Weights of a small transformer language model.
Training: a variant of Adam for these matrices, 9310 steps.
MLP neurons of a small language model. Each row is named by its layer, matrix (gate and up: input weights; down: output weights) and neuron, and shows model dimensions 400-495. Each number is 128 + 32 x the weight over its row's rms, rounded and kept within 0 to 255. Numbers have three digits each. A neuron's up and down rows have the sign that makes its largest values positive.
Before each neuron's rows, "fires in" lists the words (lower case) most often at its 100 highest values on Wikipedia text that the model never trained on.

fires in: "as", "until", "south", "north", "then", "long"
L2.gate190:160143141106162079097117083114128157173113141147087105138176107106113115101102081106155091109159102109167111139163170184119124155127176088195077151139186071189074165098129161064158145123125142176089151139099110139143173093099125168090077178196158115101135160143122138170203120100129138115
L2.up190:148150120114155094123112102125117178117124117065178100167109124124139118159145091139114153101230063149124066123137140145110113146109108159142109120199155113105113097136132176097108108158156163129099139123092131150155123114142140147105136103146182114174141129057191172211088118117110100148
L2.down190:158089115085168099120169112162111139130127110112164130052109114096113149206109192225094101149125100095080079152115124058063131188119133227152109161159123169118129125101133144099126099106066089137075162140138193139143036154136137108102079106145042131153120145118104137112094087111153141155

fires in: "a"
L3.gate201:102134114180122126125127168048168116115192171081153073166124129131107108110139178142159107130094122105142134117114130112130137144142146095108112094073116183147062122226104181086183179098139142095118107162136153147115135160107066148142137129189199086102099092157103141052155139101089074095
L3.up201:159122092172154149164155131103092123172096177117157118132150129118092063107133080127096133119095144120185170153110110134180174066147177060125162145112165157162105096099112134130140151121119104164155125109158194116120166142103134165133086126168084153088089131154144147133139144143205147133
L3.down201:123157097065147131112175183079190065111121098168130129114131140176123154117128223100151098104139149147157125130041124123139137173117129124127105123122118144164061081163079183133133187119159083096113096101087160161109116131120107167092195123119083124193156133129167152160166156111130137096

fires in: "or", "no", "party", "orca", "and"
L2.gate225:136111148154109130130153154159155129164128192106116125105101102157157119103168095127113155177146162164172123143183129141121117163117147147097137168113177120129168143169136160153172106141106161107087175113152123151045156148142139112133131162144111083039091115151043124139132134138101075087
L2.up225:168144125081141118059141169138088106140090117104076095121164099139168085118107098175113147112112073131084096085131131131151141136130108115187140142129099144106145076143136130103116187105113128168150111143142147107140123071141120131107140101089194133127097136151129057095108102087099125080
L2.down225:129171139133126125112149156177102152122129167153108112126156140160141180150192136201167124123156126126039083122000146107137115100134130119102201075140163174152148104094111146136085187123109148153124098134149147114141141134137161193122089161107161124088087131139115145135070160053136099093

fires in: "0", "1", "3", "4"
L4.gate478:117100174114136175172101130106155091112117061071181097101170097163079181128148103113131135122093134099117181148112208096141146159161113097111187142068071123144113147119172056147175132124076138155079146110143042084119141103122140112138154146090133156080090108170133096137127142100135053122
L4.up478:136120091141107127113101156146088113107185154169146112130111109125077126170112141082146134060140137148083154131118149123093115092149112069121143131137089184158077159178100168168071082148203122101133133159138100182076107153136161105077118144184127188176166091083130129142094160234123149079
L4.down478:150164068109105134138114167118168145111091161153116072066083131085148157125149093177103184111099184148147118083073120122141145125123099128119128122103104137140136145120180112214115132137103119112121090095151115150143085135084116159204141134076111134137109189165097097161145133135181104143

fires in: "a"
L8.gate307:146154150135151063109104140107175110099187136158128121140095150077127190133076109128191091139133109130178121124105106134093091087134135127156163158044079110127125060142131196175157125083132063145115090131135205138148155099067114170058140216180154052104136147141025130093120185106112105123
L8.up307:147128138111082092149097160076182122105064111113121136147123097150076109139071100140105164089111122088098133146143145146072101151182117120075137118158101110084138134090149139155111135113049148112105100109168143176115110142108129135177084107113122119178081099162167162162094131111162113091
L8.down307:147107146118094087170187176109124093092131129148146119144122133197117107107097192165158105158077085145166089083132140114093168128056126165139117103094140153134148158182102113133081159162130150074155126177075171131146090100096089172159118181170133110159131141079113109107080168092102110110

fires in: "the", "same", "that", "this"
L7.gate554:151112162104136073158119138116109077175145088107154103111139098074136121123152113128152121162060131059112132137200160123108133180071173116170124125062136157125078124149079098095139149156102147137164168092172120186133082130132086113141134087098154141092136117120116078116150097159077074116
L7.up554:119079061126130115129143146143159095208148147113117125161117100124113174124111155083141069105179075118174086095147171113107127135070161134140065096124132105138103173154126159074044172127095097091145156154203091113106079154147125157141132053133131136125166137133075128082141077117093098127
L7.down554:109145120074135157181150152106071124180147128066021197194118159061119121171103135154074152113108148083138133104077189107060097136143106113110079098121185127145122101121104165113142098170175129088129113127134172126117121134150156118200097119138120135056094153131046113138113121149151081134

fires in: "0", "20"
L2.gate488:108080154103141123164139093113154104146115122041123100081137091143104112132129152073120112143126146130103166147107157112125151135092145106113135104124147097155102147101174161133156112134133134119077195136154065103117165113105153191102080178095157187067156130140118082141137171090143163108
L2.up488:119101150141089146124100132048085112083106196210108111168162130125134151127169197148120157156165188165132090213072148141173123059157106076117152159180109092143141145134098152114091192097137100115113195203170133138062172142132100103146121176154130114093174118101144135164143113092158103095
L2.down488:095111184133117148121132151132107104137098126099182158102145111033111212133156105137128185196068156140083128106028087154139093080170112129108106066143120101078114192113170186146174155112158145098043084164088123109132126160112098129165148110117169096190163133083106137114160163126154084114

fires in: "long", "short", "dark", "winter", "high", "green"
L5.gate49:149141122095166167166161099134097153160124159161140085129138128077155084070105148106112131083060145139148160141146071154131119180091082117128116122122085092085095102113164112113193092076138106131106144181204123172104113084126145101156152193085130127090124154148122115135104123160110139172
L5.up49:153125098051142129129033122158089126123109168135094148147109164109127097110124161034139147066137134202111105202117136108133143163142118074128039164184182139122087092157094142111143136098081113131157146196131130176165118064137146152083168135171149030146172082156123107074132122162130167121
L5.down49:107143095125193036116153137127060142155181125141181127146158120130125118142098147186170138132123158028065177099072128113113081108137124137139175087074144141151123100106158152130188151186117109049110085138063154088172144111109108153112094166145088157101133100149156115160102113086102132142

fires in: "a"
L7.gate308:145102114113156090119159122066140045156141133134097123076083136165107166131142106110170120159127118121177151139162137151101099114130176145162122091088135101161048157147174172080101124159142120183138111126130185090113121089093142109036147120164118072131127132164145119118106114141107162050
L7.up308:250190185069175160079165129134167113139134144089119110152146138159180144073141108104139159117140136119076133081122120141110160129122115156089178089070089066145112130101210128099151093096131086147134075144140186120127084118137132184163165082123121171185112136108136144155096135135063151108
L7.down308:090092110118131195105149169116073183092092107148167153090110157123095144169077148101133129112107156146193143132132109104079069142076147133139162064143111177126129123156075119171140194146144182142143132110122174152154164102157143119123163098097139125168125161135126121098130140121130164111

fires in: "of", "following", "main", "top", "leading"
L5.gate54:083098185093160134146161153149122103071104149085173109078130114080119099144115123089139171082185152132123125097162170128094118109107151137096118115171105124140081074111134119099136174120095131136126118144156143053145149121115135080142089102134115120115138150143111092072185117164131089142
L5.up54:100133181141143132060120124145166090099132106250185139163105123142154108087136174101125092115132091138108139091090160148091129123134114141126123119146119106107106114123060112135115115132097085092139093119146158117081133150133190097186126143105116145139090113138118158100149145143133176111
L5.down54:147097105098170113080127046138173129193141142122145080097100122136113144145141114115149113153099132086145219185143093150120155192112115099150079064126163153134092151127090138120124147120138122107133122166122117103145107151124135154133118119139133100099136144111178151167101099098163086109

fires in: "the", "s", "to", "despite"
L8.gate613:083137115110108107137125176116097138160089062089100140080142075111119165087162099105156106071170152102107174139138115143157120219145135143173109116107155107148147150098116100101062126169083087116138084151105143172107141103124145110188038040077123175117095115116154147159124099137106159130
L8.up613:136087138136168127100078168153121095129089123071075129159152084127210183124161139137133169087166155148146130157137153052132148118153102150149098089143138111084093179098183048154114086136090134141105112119075219155152158101149134135165127104109134167146116086116109127099149125092101185101
L8.down613:153122117142115126165101160120079106091072130139090137118094125186106122135145109093110130100063140147069158127149144112082172150101176093105144118179114075124119134187130100132111157116078159065126080123108042162091147129114149149113143103135147110106105153112162174102157134125152141119

fires in: "lost", "from", "finished", "second", "ratio"
L2.gate165:093136093119109107106127128138170109128095120158145131105157202108125121111174106110219138083126170187160135130163159130154159148134113067136078123125125160088176048181127078101177131124120127139129143104174085137166121130130131149110141072125095147132135176179086150079098130082127142111
L2.up165:139127115128133112080175087167089125130111141134085101157119132149066140187160107177183167131104173176095132122171148179105121165150124073139097122140107146104209165093171081123156094090163093145174135135165109166145109131123127109124172105124158140128144141146203115052197133095153110161
L2.down165:138160082119144122138115086153104097174133199184187184092113153143075163163117169158145200204114126130140154122161113129094106185100143147132130099068095126097126101082133181111135100125122146120108113074108105119089089145131126100124104132176135149159127130134109110151150154137124090122

fires in: "as", "be", "considered", "not", "being"
L4.gate582:134127152101144126091091152157160147138135099095119164120130128132154102160102082138125153189112139104151148124198134114092157113136133108125168164135099175116171131141131093124103138150105130116130119103171082171107088117124138120133208201177086119179152113122134067158156098116158153114
L4.up582:179143184169143130149180065172127104123157117138170167150157048121180128133149109129163125191067100080130119120189152143138153162136080117146109174108123179121155135148098100062104148085122168127124136158164094159107093127116089096122171160112086143117165164204178114146117140159176095129
L4.down582:166154183147092162174177136094158157097084103126115082121129140157157130123123098098121131064139144163105110129130100089110073106141169060196131153115098086112187133153121151126104114113064123105063109072165125139140176093142104168069121105115132134108129115128123118124202182165147172087

fires in: "from", "located"
L4.gate87:141136134155128110159081117178157134144098149069120141131153113107063138121120177101086158177101167164162132053131109147102058154169046102115104119147120114109167150130102119138134126116136098119157118107113131159120111173136051157110118168166139133148109109140118105095074161096083100102
L4.up87:146184086139120200104123191189127113122149177187117097138107143137149115164137165090151091124080137170138165108132118081136125170169122122165153159122128086054119156128144132162177119117136091123118166101127129175113113099125074124104088147151133132129134142184132118098105141169098099138
L4.down87:062082081106135130099097127111120141117123142120137153167086093099164094146163172101172129097166156149184152138084120103124103155146110117176052108145181113136179100120148134085129104154136118116133165163153138161182166123118161114119177086108136158072180154048154109131125178062136131141

fires in: "was", "also", "is", "be", "being"
L11.gate67:134107106173109114080132083095129141178124117089080078126114104144142146123121130164094139133065186147081138233209156076175075102155112124070148126148149162050177188069160123150170088150199151103130147057160160156120154146118134130145129160115124121130147103104094096158119152179115106097
L11.up67:091105146178118117096143055119076132107113088103158154124128106119117155095120110140095126162150208157141149094114153125148135110152109112128156161136070123139135121126143137132161155112179150165104085136150145069120143159127097089096145149110099146159143125093181140139125184135182125138
L11.down67:168174101151135059156172137129107110110113135151097103132156091151179118148125102164102118172064074145094104130145052082151107102101120131114095145115061137136162177123101104134137101116129143117112129153184138100145059072146124122084089100174083112124163142159115134094153156131080088105

fires in: "the", "la", "die", "le"
L2.gate370:134168102164097159119126250106136102133128142124125152123092135165091124100204130090126118062142175124106140139141115150150146110159134090111079115117155146115142177161185172168154166099122131194076188148148137160131119105091118123143162135166175138129135084122084197111087192180114169138
L2.up370:153137112121160153069163116126103117159137125128128158112092159101110122199141145120143102142129152119096103151220148138172173128123133152144135121113081103103151117118150165117158139131111117113142148153168127074150162093130076126158086121171102210104089115207166146119025142188142122125
L2.down370:200130118081173136077105159135155086105133100168103089105109127149080111163109164084097100061170163143144142104141162120074140153114078176116093082157155160179116213107070159147116158132086109105076160145127121129179129157151098135146163149105184112080130195128164151188158092136113147160

fires in: "not", "t", "without", "rotor"
L2.gate449:146107133061105146105188140150118112214147189111135148160182170138000115094179098121103176163115158113130141099123138142247096162138107055109054106117099144145114139117094078097161201117128186146132109070153151151113171176117128160100140124160157158133095086150076156085154154191130099151
L2.up449:097121158108145118097160148102087117127121153115115125157115102124106148144092034172100140129175153151107140144111114111168138082158109109142132082159090117104127074118142104121116137124155231117150091133126087148134133155122154145134154185139131200129082090159059147168109166102149123114
L2.down449:147161109141097075153078127189124103083137130128109122140139079139082167133135081133146153133105127123092092174103129112173092139050141178161113103109133044116155071123166127110109111099129085124128124119122151126068086104085123154153117172146144134105153102130125181096162130100198162137

fires in: "the", "al"
L3.gate666:152176147118137146119164160185193111127161121107116110071164167171103132103174164059120143162064109085210111124116109109181117132120173070067088195092101149079131123117119118126155156124115143130131172119152157143081098132129121142150145176121112072046128090161102172078125130117081137108
L3.up666:161104090152159145068164133110132094142092089132130170138097151105118116113101159111111103084111129135114138086147156146193146104105095133127127063119097114101102126130128163156174093150122040140125136152194164175167140145121131122110139117141080139119141067176116105127154159158109116115
L3.down666:180139098127161171129114145183151080107160170112050167091146106133076133150120139085102124124193189154186094120106160078092089116137154156149089179133160121125088184123103118105079174160116127116120109150123122134139191139138071117096142124150195118099125128118119087123112151120115153107

fires in: "not", "is", "was", "had", "re", "s"
L10.gate576:138173147135107139129166116159128168107110141100121137114111169079106101169149151145122117096104146163098102130144142176180091130115144123139070115133146159140100151140168079125093121088119160149140080102075150132127120113107111066112159137129141116087139126135127133102106166112204063108
L10.up576:142062119148086136135105122115121114131103177136128132101173116038152130131199124152102165148086146196158116171145128181202058098054129095117147118131126103190051158119109075136168122165151165152125095090121183135149165099115147109101111191125092112126094130107069103095105133099171135122
L10.down576:097194092107125150143191095108113110133184145135085149129132108100135126149153085153110157125131100155090149139166085159114155081138094106159133085106157147112096164133160089097138116077157098097153106098189151156124112144119102110068106096201043127108158147168154124108138139093169106160

fires in: "the", "a"
L4.gate432:094100130127176084083182137101113121144110191150140072162099072185130085169096123097185165118116135097101120125169122148108138092128144133078112107077177146198038158153149135119164191129051093099110116171184123128172157090137133168112163145213190085174149126167119075134124200113133091115
L4.up432:122057133093129112158178131070128140105123114107148141092143157147101093063109158089144137096129107145084129106119110172100128130112069075155142149100056149139127129146146160105103098099100168026144082156132095094195136141133102126127124136121091089139153200129098155106177127178157122130
L4.down432:091153099171141090095139117097093128081181161124167128141114123116173122181124125131142148152053059091140094120142102098108125101145115172114121119102148111184211169159118119120106134145113134168122128153098148133122114152106121130141119138123135163082114103114151114125127134009061128143

fires in: "s", "this", "that", "to"
L5.gate320:171105131089175083127104125081120133140185112130147107103128096099124098067107184081122168067139149159168103142156141149145177124127126122147087119071202098152144140067157097109141117171088192083135133143149054127114148097141114080156138134137122153188160146147072110230117147175097102113
L5.up320:137107151090106112053096118108130177138115173139176128118152107132062131119163112147158092197163080121107200091161137131128128123073173132149108149186080162134081136193139108118230158111153154126128080189154116183194127170132125121091156120150153120083149170109136077091120093119041153123
L5.down320:099142107162139086140135193136132095146140080143136159168131085135093088175083149100126169097085180188146147125137112109143124146142151166101156115119146113165153108110170068187141080107099174112193142149117101117144210071138106068153129132116131156151092116170145121122116156090135087139

fires in: "from", "in", "until", "to", "starting"
L8.gate33:109154133158089117110090111199078100123125076114194146139126147107176136054121143130105176113153090142108141118149149146117118141120131113147133074032122107100113132123209196145109122156093118131192113125139185142066138108136190099112121137072113202102145128143089197118190134160179082130
L8.up33:148056120129167122117132127133111057122103123146098148124066130172100106078124123089097135089154168166147123079111125125133040131092131154082120090153109157115132111121175136142147139135097165160080097140051123103128176142115141149115199165180153123156109088128101117102140126088139113098
L8.down33:133099156191151098069150119132088122146080188145193157106062135132148129086118121120127159172161057159186149111117144097120092172110141172123166152124136074102159159146180131147151148124097107113145108167096150155136155202082105083125072064073131159184187152109130080096130153146125090198

fires in: "film", "drama", "opera", "films", "comedy", "actress"
L2.gate236:112120133133144166120159131147146118135157173133146145086096097174130108124090095106127098152068120081097128105136141114099181167131141107073148162069131118049113155179121160083169118112104113132148127154137130142127122132093105081092084133135082076112114144122108140147116080154082107155
L2.up236:118128217134159132048149152149121112118141094134121198142052205109124084145101081110164150089169108113136167102136125135137150200130124178112152112142190170109163157147137146107142084072168185105100149191104094129143154066116164110160115137119085063194142180060135125197174070149143149133
L2.down236:126116110133165136133185099092181149106121102183124125166169140069085125150094107051114125142139114166124136115134152197189103166096076135065156131092120152088185129141157175140103088134140137124159140143069068075152086161116125116118112163121136082136065086123175189180083124118168110164

fires in: "and", "he", "c"
L3.gate387:099076124097101125065117158089133115140091192131182145128095172087077181151122136125151093094141143150085086111174128154183118156111179060100128117143108167093114124168117130143173104100134159155120162130232151061115146147155156133102172117147139139090105108166090162100116135205158095139
L3.up387:112201126125164130127170096168154144078121080099120150081104154119136151142094125126158148213122097141123137144158086154096195148137118094095148128164122123140120173149090182122111097114173160129142191187125096118103107061131146189224076148118159120095109096061113158130073099163113075088
L3.down387:061163140090112118178131149098124128130136084134132102148153058058122204123132149129151139156090180121121135111185175100132129092062105163159171122116185177082144095122128180127120125137146117090102134139182117162112151124120085140125136098100121108096151111199114119112154080111148123103

fires in: "until", "since", "than"
L2.gate50:158177128132129090111097121112125155074166145158130123136140127145114167111137113154092207095175093137126094161162063122137147047125115053120132173106117058167126096162123144136104119167073158166128123085108158119067170079120152124139102122147191129101086118147176173058147139224183129155
L2.up50:168154119062069118104141149114079146086130125135104086125110170100146126134151068114126132104180117126111123129178173098121100146135109170108118111122132132155160097139104155109194094130130142145103124122111111149167071116121136150097144102150184150093117155126185088130151151145142106099
L2.down50:119115080087104083113073072151080128159092107137153154075094085176144169109104158153095101126139104137118124174076164103141115180080130138156144186160117116012150136114174078106104174127128136137113144073132117136173096157080124113088042135119118144154103093117117161138147094139097131125

fires in: "at", "attended", "entered", "from"
L3.gate211:195164073131120092099096148150125135139134103134119140134183175118152134098092078110085120144101105162141125083186150156113108128169117116112146122148111147143161109127144124161153146098186131151095120122127193106101202130148148128088216166160078107126133166161132119094101116158159083097
L3.up211:172153178150119136123119074108089133124123143143128179155123150119120209165115120118116112145098144160136082048108109127117136107146089072150159153068144088104137089112114148155104077154131142155112138090116100076104182100181119152090123165129118128155098094124158151087097126201171109066
L3.down211:128145122082118127089134139132096161127135134158128164170123123115134095161196193118104111125167102151137199108145160125083166123096077146145128103120102174099130168141074121141133124135111077086093143181115140149146105150144116138122164110119140143127153174140133176170112176155135147103

fires in: "or", "not", "t"
L2.gate79:156140062096091119164155162139150122189065113124093172134152105107102117128130136130134160149226180161158149120204133116122130150077117078156149185184136131152107130107130089088172152124079156114142160097162074166054191116153204098079138125126127120079100093158109107137141163119109130105
L2.up79:152119112116121066088162114039169123133129111042030189161121106070094142159130072125087185102168123119152101115119093142150132161111096153118151123149106119165113140139147144137121162074177166114133182096139133141090145085075140188126104164110121121132106169140141139050126168091162114093
L2.down79:125148090098147116101069151113182120148128138115121066149061072069089174142138084110108179145170073119123072132134127132144130149131098166129101092115071152119098193112129143145168085128170085160188127149155103146185097116116123156181070190172066066129142051092102153146189159128141161124

fires in: "0", "20", "2014", "2024"
L2.gate346:121096148179158152189165098183124090156073142006157138099129115110099074082131171076160127118152183125137144099112166119132152149150167116120150167135119091123065136083099102121183091124136123199135141159135050128137137120131109131101121122172167162090180117141139124133170119110096125131
L2.up346:125160130160136162107104127101103099105131125042149128091121037126143099090124156143150031192088170130098170121121178144206185090144122139094160129093133149078123118141058223120129105175108102154093118162142029116157140119109104144120080151159133183156133126088165175190127145111120098134
L2.down346:135101110157097127120108122146132083078185122117044113095142046136138154097072096125204076118191128132102138187112102142115134127135136135163161118094179173133118149153079137100139094155129123161096153153091146148156185132124129102071157162120126172160110185118144084147104165076110142076

fires in: "following", "every", "same", "last", "first", "only"
L4.gate123:110131144146147128134127109152098056119167186128166144139092066153110114095135132112110151184057139165195108157148121171144130116057091073165114141078130128169132155136189145136145172156062171177169111178160112168146161134124129142144138148148142113200074141219114084115123096120132083129
L4.up123:106111158138093159184162168133153084066111102127205078060127129071175104099178079115154109162136115089099121107156141136093129139132142123127110133138121148142127199113155181116154111125114144108109052131194127136147118113145152068144100099104121119117111128123168074121179203130157124104
L4.down123:111072125090101119156201181066113113112125098145130140095133090170079178135150133078196159117111132162128108175152168149105165105156134151138121093091137166120052111086137124140166110100133084155135157169057129110112071123113099123105135124228144103153118136166143097134120157140166197111

fires in: "an", "not", "to", "paratriathlon"
L7.gate176:133100074079140076118178130184111143173105131143106171193112171119154123193170095155171178135154132192116114067124214104140156123085139105136091128099131146118175137183131100196207188105180187166104183148125112106142144053124202106102078091163103157149083061118113117108110081137101112060
L7.up176:102120187140117152161139148108157138124111166152125125131127163110072126145127135121070137188135076168108130134125140169141082129125162099103128162182120177133086139117153075114164190176128184109128124111124139112157165103108133100130168154140115116102142162134148203125166127146156138172
L7.down176:182123172195121161080094111153101138137129122109067133132152183074158129085078085117147097080135140115119121151113111104158141128121066157126144121085104148104172084111100148162188124162169086132126119129096100110109069084086092103135079117142117099094174129101078109144135124122109133109

fires in: "or", "and", "to", "of", "from", "than"
L5.gate250:140104106159211105123192183145134102195098168151144138140115120096161090156135150108076170174215161128196096069137155164111118084089112092042125149178116129149083096127135121154137141125105090157135160092127103102085102099148134091039206142197069149192093124050143131178111118155169134116
L5.up250:137121127113107142139139146157144129134103106069125152111155097153173163209180107154210128136136095113128125101140063145109117142164138071160149149137074139121118122147106087111205125112172175161169095061136116081177077104129148087100127131116057141102123073168157176094173091101182057124
L5.down250:083134131089154094110121081103176128113148183087030082145103134100107099091101117155121095117166192152136057166171201112159150080114102101149132153101084107131167202104142126175098118158121110171099122163190175116069136109122106078112106137137145154136136160161106128096135152135134081135

fires in: "new", "in", "and"
L11.gate346:078139111154150106101076129106151000120127155192099118102104126106151166128075087118207109170122162130144074111146204083074126130135217096121120179093087157016141141094136159086108166096108175167155193162176148129165128150097149096088167151116191093079143108126146147150117172114161136076
L11.up346:100167113161163134156187103229103166121156079144150117052080213120106102125132137102165115086156094125226137167125142143131129167115075129144116167102126127176148103137204094099181112131100104118088106172130096128124120089093185122192113090157096082119118110159115169131085128128201158086
L11.down346:118099133098153157146087140222122109128083093121111139129094126088112214132210119118114143174112110133158150099155084109179130171115086149102088115175136081110189140177111115121146193103125183100136151108140111123112105145119124185059083023113208112162152095135139140127091132121131086178

fires in: "in", "year", "on", "by"
L5.gate285:135073133088078153135128067135121087097123088095077087090144107130093128102130104087128082143127130132110079089159194174090133069153146139123138164163132146126135117097148167181154126139164176097115118105171151136111121164110148132142118119135120105146166109128174151159139127123088193123
L5.up285:130120118121130157146145174173077135143140096144178131129140197149102105117141168126161125073175151136075186147121185116048148045103117109127113144156158154148155116145136102153128138143115057133151084122117104174066143117099122144173140093129084112182082205124145107112110115114140181108
L5.down285:141099082105161135110132087223146200127150126068145142110088148091163135141087084189135123136167111142142131098145122073141109164145153092188105096153090130149124110127099146129180101143101153157069128154144102138109117144152120219122139081122141121078144093094210123095116079135153101181

fires in: "at", "university", "the"
L5.gate142:115139122079136096171110099143126156159073081141087081075128098127123116097146126143135109125112090053145149158180085156110151172117131123088172162170113125141121164088133061095175147175155102149165169123146169140120082090174162163224107149099125110069129105149118086173090095144126115084
L5.up142:101190141082109099118133107180180154168143181132093121169135114139140192116136122102130141104097194201098077129146146123163165107164188116132119146118148161099126154148146150194079122155166131112123155115149114184096149082155171138116175083161124131152148145127161114185104091201102169088
L5.down142:098079122081173204150170127054141101110164113134120059133153197136078138169167135091140135079157170122119139148137162071126088110137107117116127103131160134093088062081088141105168140087134137078095072133066108074124115110126096118047167111130105142105138123132111207119130168134112148182

fires in: "of", "as", "following"
L5.gate134:075103123148115146085157122084123102148177119189199102114116105155077109109097150126090114114165132069151171148128147106125070133103052147131118157221103140098077142140069180115098137098095108105159161134125129096103155126132058141160131123114095112179104124101104138172159106196137119100
L5.up134:094149168194132121054116127094130155150155086160150126169126146065138097096099054159107153156149131154114125095151150121135071090134190138105152106098170172067093078096102057100126051117089150097196140110084162139130158073173154099143141086138196173140141140135164108175140146119149170130
L5.down134:115133125159146112134119119157163129149135095156104066127125148146118099190085092122146097191129163138161134081141137088126115149146092114109104127156156132101174121115138138134156175121148120133086144117168042119080115199091130125107158204088053125112175108091158124164100097130110126175

fires in: "of", "the", "from", "in"
L7.gate81:169088066116127117107147126158122135101153135053104068087153125157126095143136172074122134063099188116128132122124128124070126124123097085178041184110155085160135124132144078140133161101046096137165123133154143154134131188100098128162161098179099162184173108127047082095097111095122105116
L7.up81:140122222100165082166121163125136108155118104167115088087151077157101084121111167113116101152054154118087208128136120095092105143147187152114129113137089094140065162124067183121075093174156133105142141118114116119174132123103111188141100095105091119131185105191156175061128103118120151130
L7.down81:115113139158162134090165079119149128149110139066094130158140120133093093087090168115112169162159151121130111170105070124102122116096088136165141175164099105127200095115112121141116151165142118134046152105070148143128126140108113150149090128153122112152160106120120108117096165028107194063

fires in: "the", "that", "us", "mr"
L4.gate397:112101096102099133104163128165153108189084095149161195083159176155085155134126077110159140141147146136088130070179138108146144158109175104077121140123152131158163165110176120144186170152140117135104182151175081100100147117115148159165142179135162152091133128173089069149134124121124115126
L4.up397:159126145202134134102082188134141115163147151143136159170144132166128163163153120086138140136083173072134125121109138156081119073109149103141046155171118127123139132194167114172098110171140196161054133107093150160106110151120140182112143137154142193149081066123188151130163106195127150138
L4.down397:113152182146154121136143104151114090159080101136175118125130126134059167164120143138126114112156090109118144125148113115128118149123153124182110138163119161177115123072142099111123150133150127112088121170115143046125110185159122162127111018117104123109138102173067139183119138091136099127

fires in: "was", "to", "would", "is", "could", "will"
L5.gate225:140156088133134112075186088167091097096150103152106133097171156153090189135190131146178156063152135114106127102144156136106141166132133124155100156146099171124135151139218082115146134118107121135166128061175129130088164110154143146109141155110141125107133123093142118087195113132129144105
L5.up225:177179107114149152111074137119158156093119086142154098176112195173147167130160152177143114107174135118167154157125203111094174136143124125090174140145114082100104130134106117117153099135155152090120080099112142151160174135123078168070127176064163137139160092114142119123136161205178124073
L5.down225:096078140098126110133174156144072132085111137145142147119118080107190078086083115151090086153091138127128096133115111132185134145083124153113153128098086134128100158158143159176097141124114127167159124192152088175175071123125173165113090125123119110147126146134140108120101105149153115140

fires in: "new"
L8.gate685:141141091129192083140149101180185143156153148069133138149130119117093115064110144122120181131183127089159115152100128164135115077156138128167127070063134105165113078139147217153173091092153153108127111167168119109142104127118153147158132132122125141096166146167123151077117114094123093123
L8.up685:109170116093131148175127091127207109103124120152157087091109137144152162137170141083147115111116099063137073125218193178147118123144146130141059123122099119141109128126126195090167172119157108122115131153125151119127137127065141174106134076135107164117061092148108140148071112133134155047
L8.down685:129123146127106137122178141141103137133197118131136126131101148126119123160186082080136124128165141072132085114180174143145092103124020089184123115195134074140157144168100155128148181099062171055121165198126123124208083143146082103107170099116131146065166041136189163125108073135178184188

fires in: "the"
L2.gate678:166200117181156144146166118113158087107185128120153130179091182163160150160134150088167131085115143115175082120165102073129184123157160154169075142145139123144101190152136175180115137074103105100079184153128092149108125105125136060112089165171119137179150054132104113151144072099124083127
L2.up678:172111125168091111113157180055082129108116137120121186116133205151056067114143156097068157036113138190131162125140142125162136150142093069097123136138088104108138105101162153130176127141136128158144134120134131123107095154153132122136136152132110149064145098152115150109098217181153152097
L2.down678:119148083109137146134100104124157103060178132139081114124135149148167160112116181075146094087179129155148113086111195114111155163141112178152030149162133162135129184145058120137082175120065086119094205165113112122144114161168130164120099142173157097124135089096095113106125118100060141126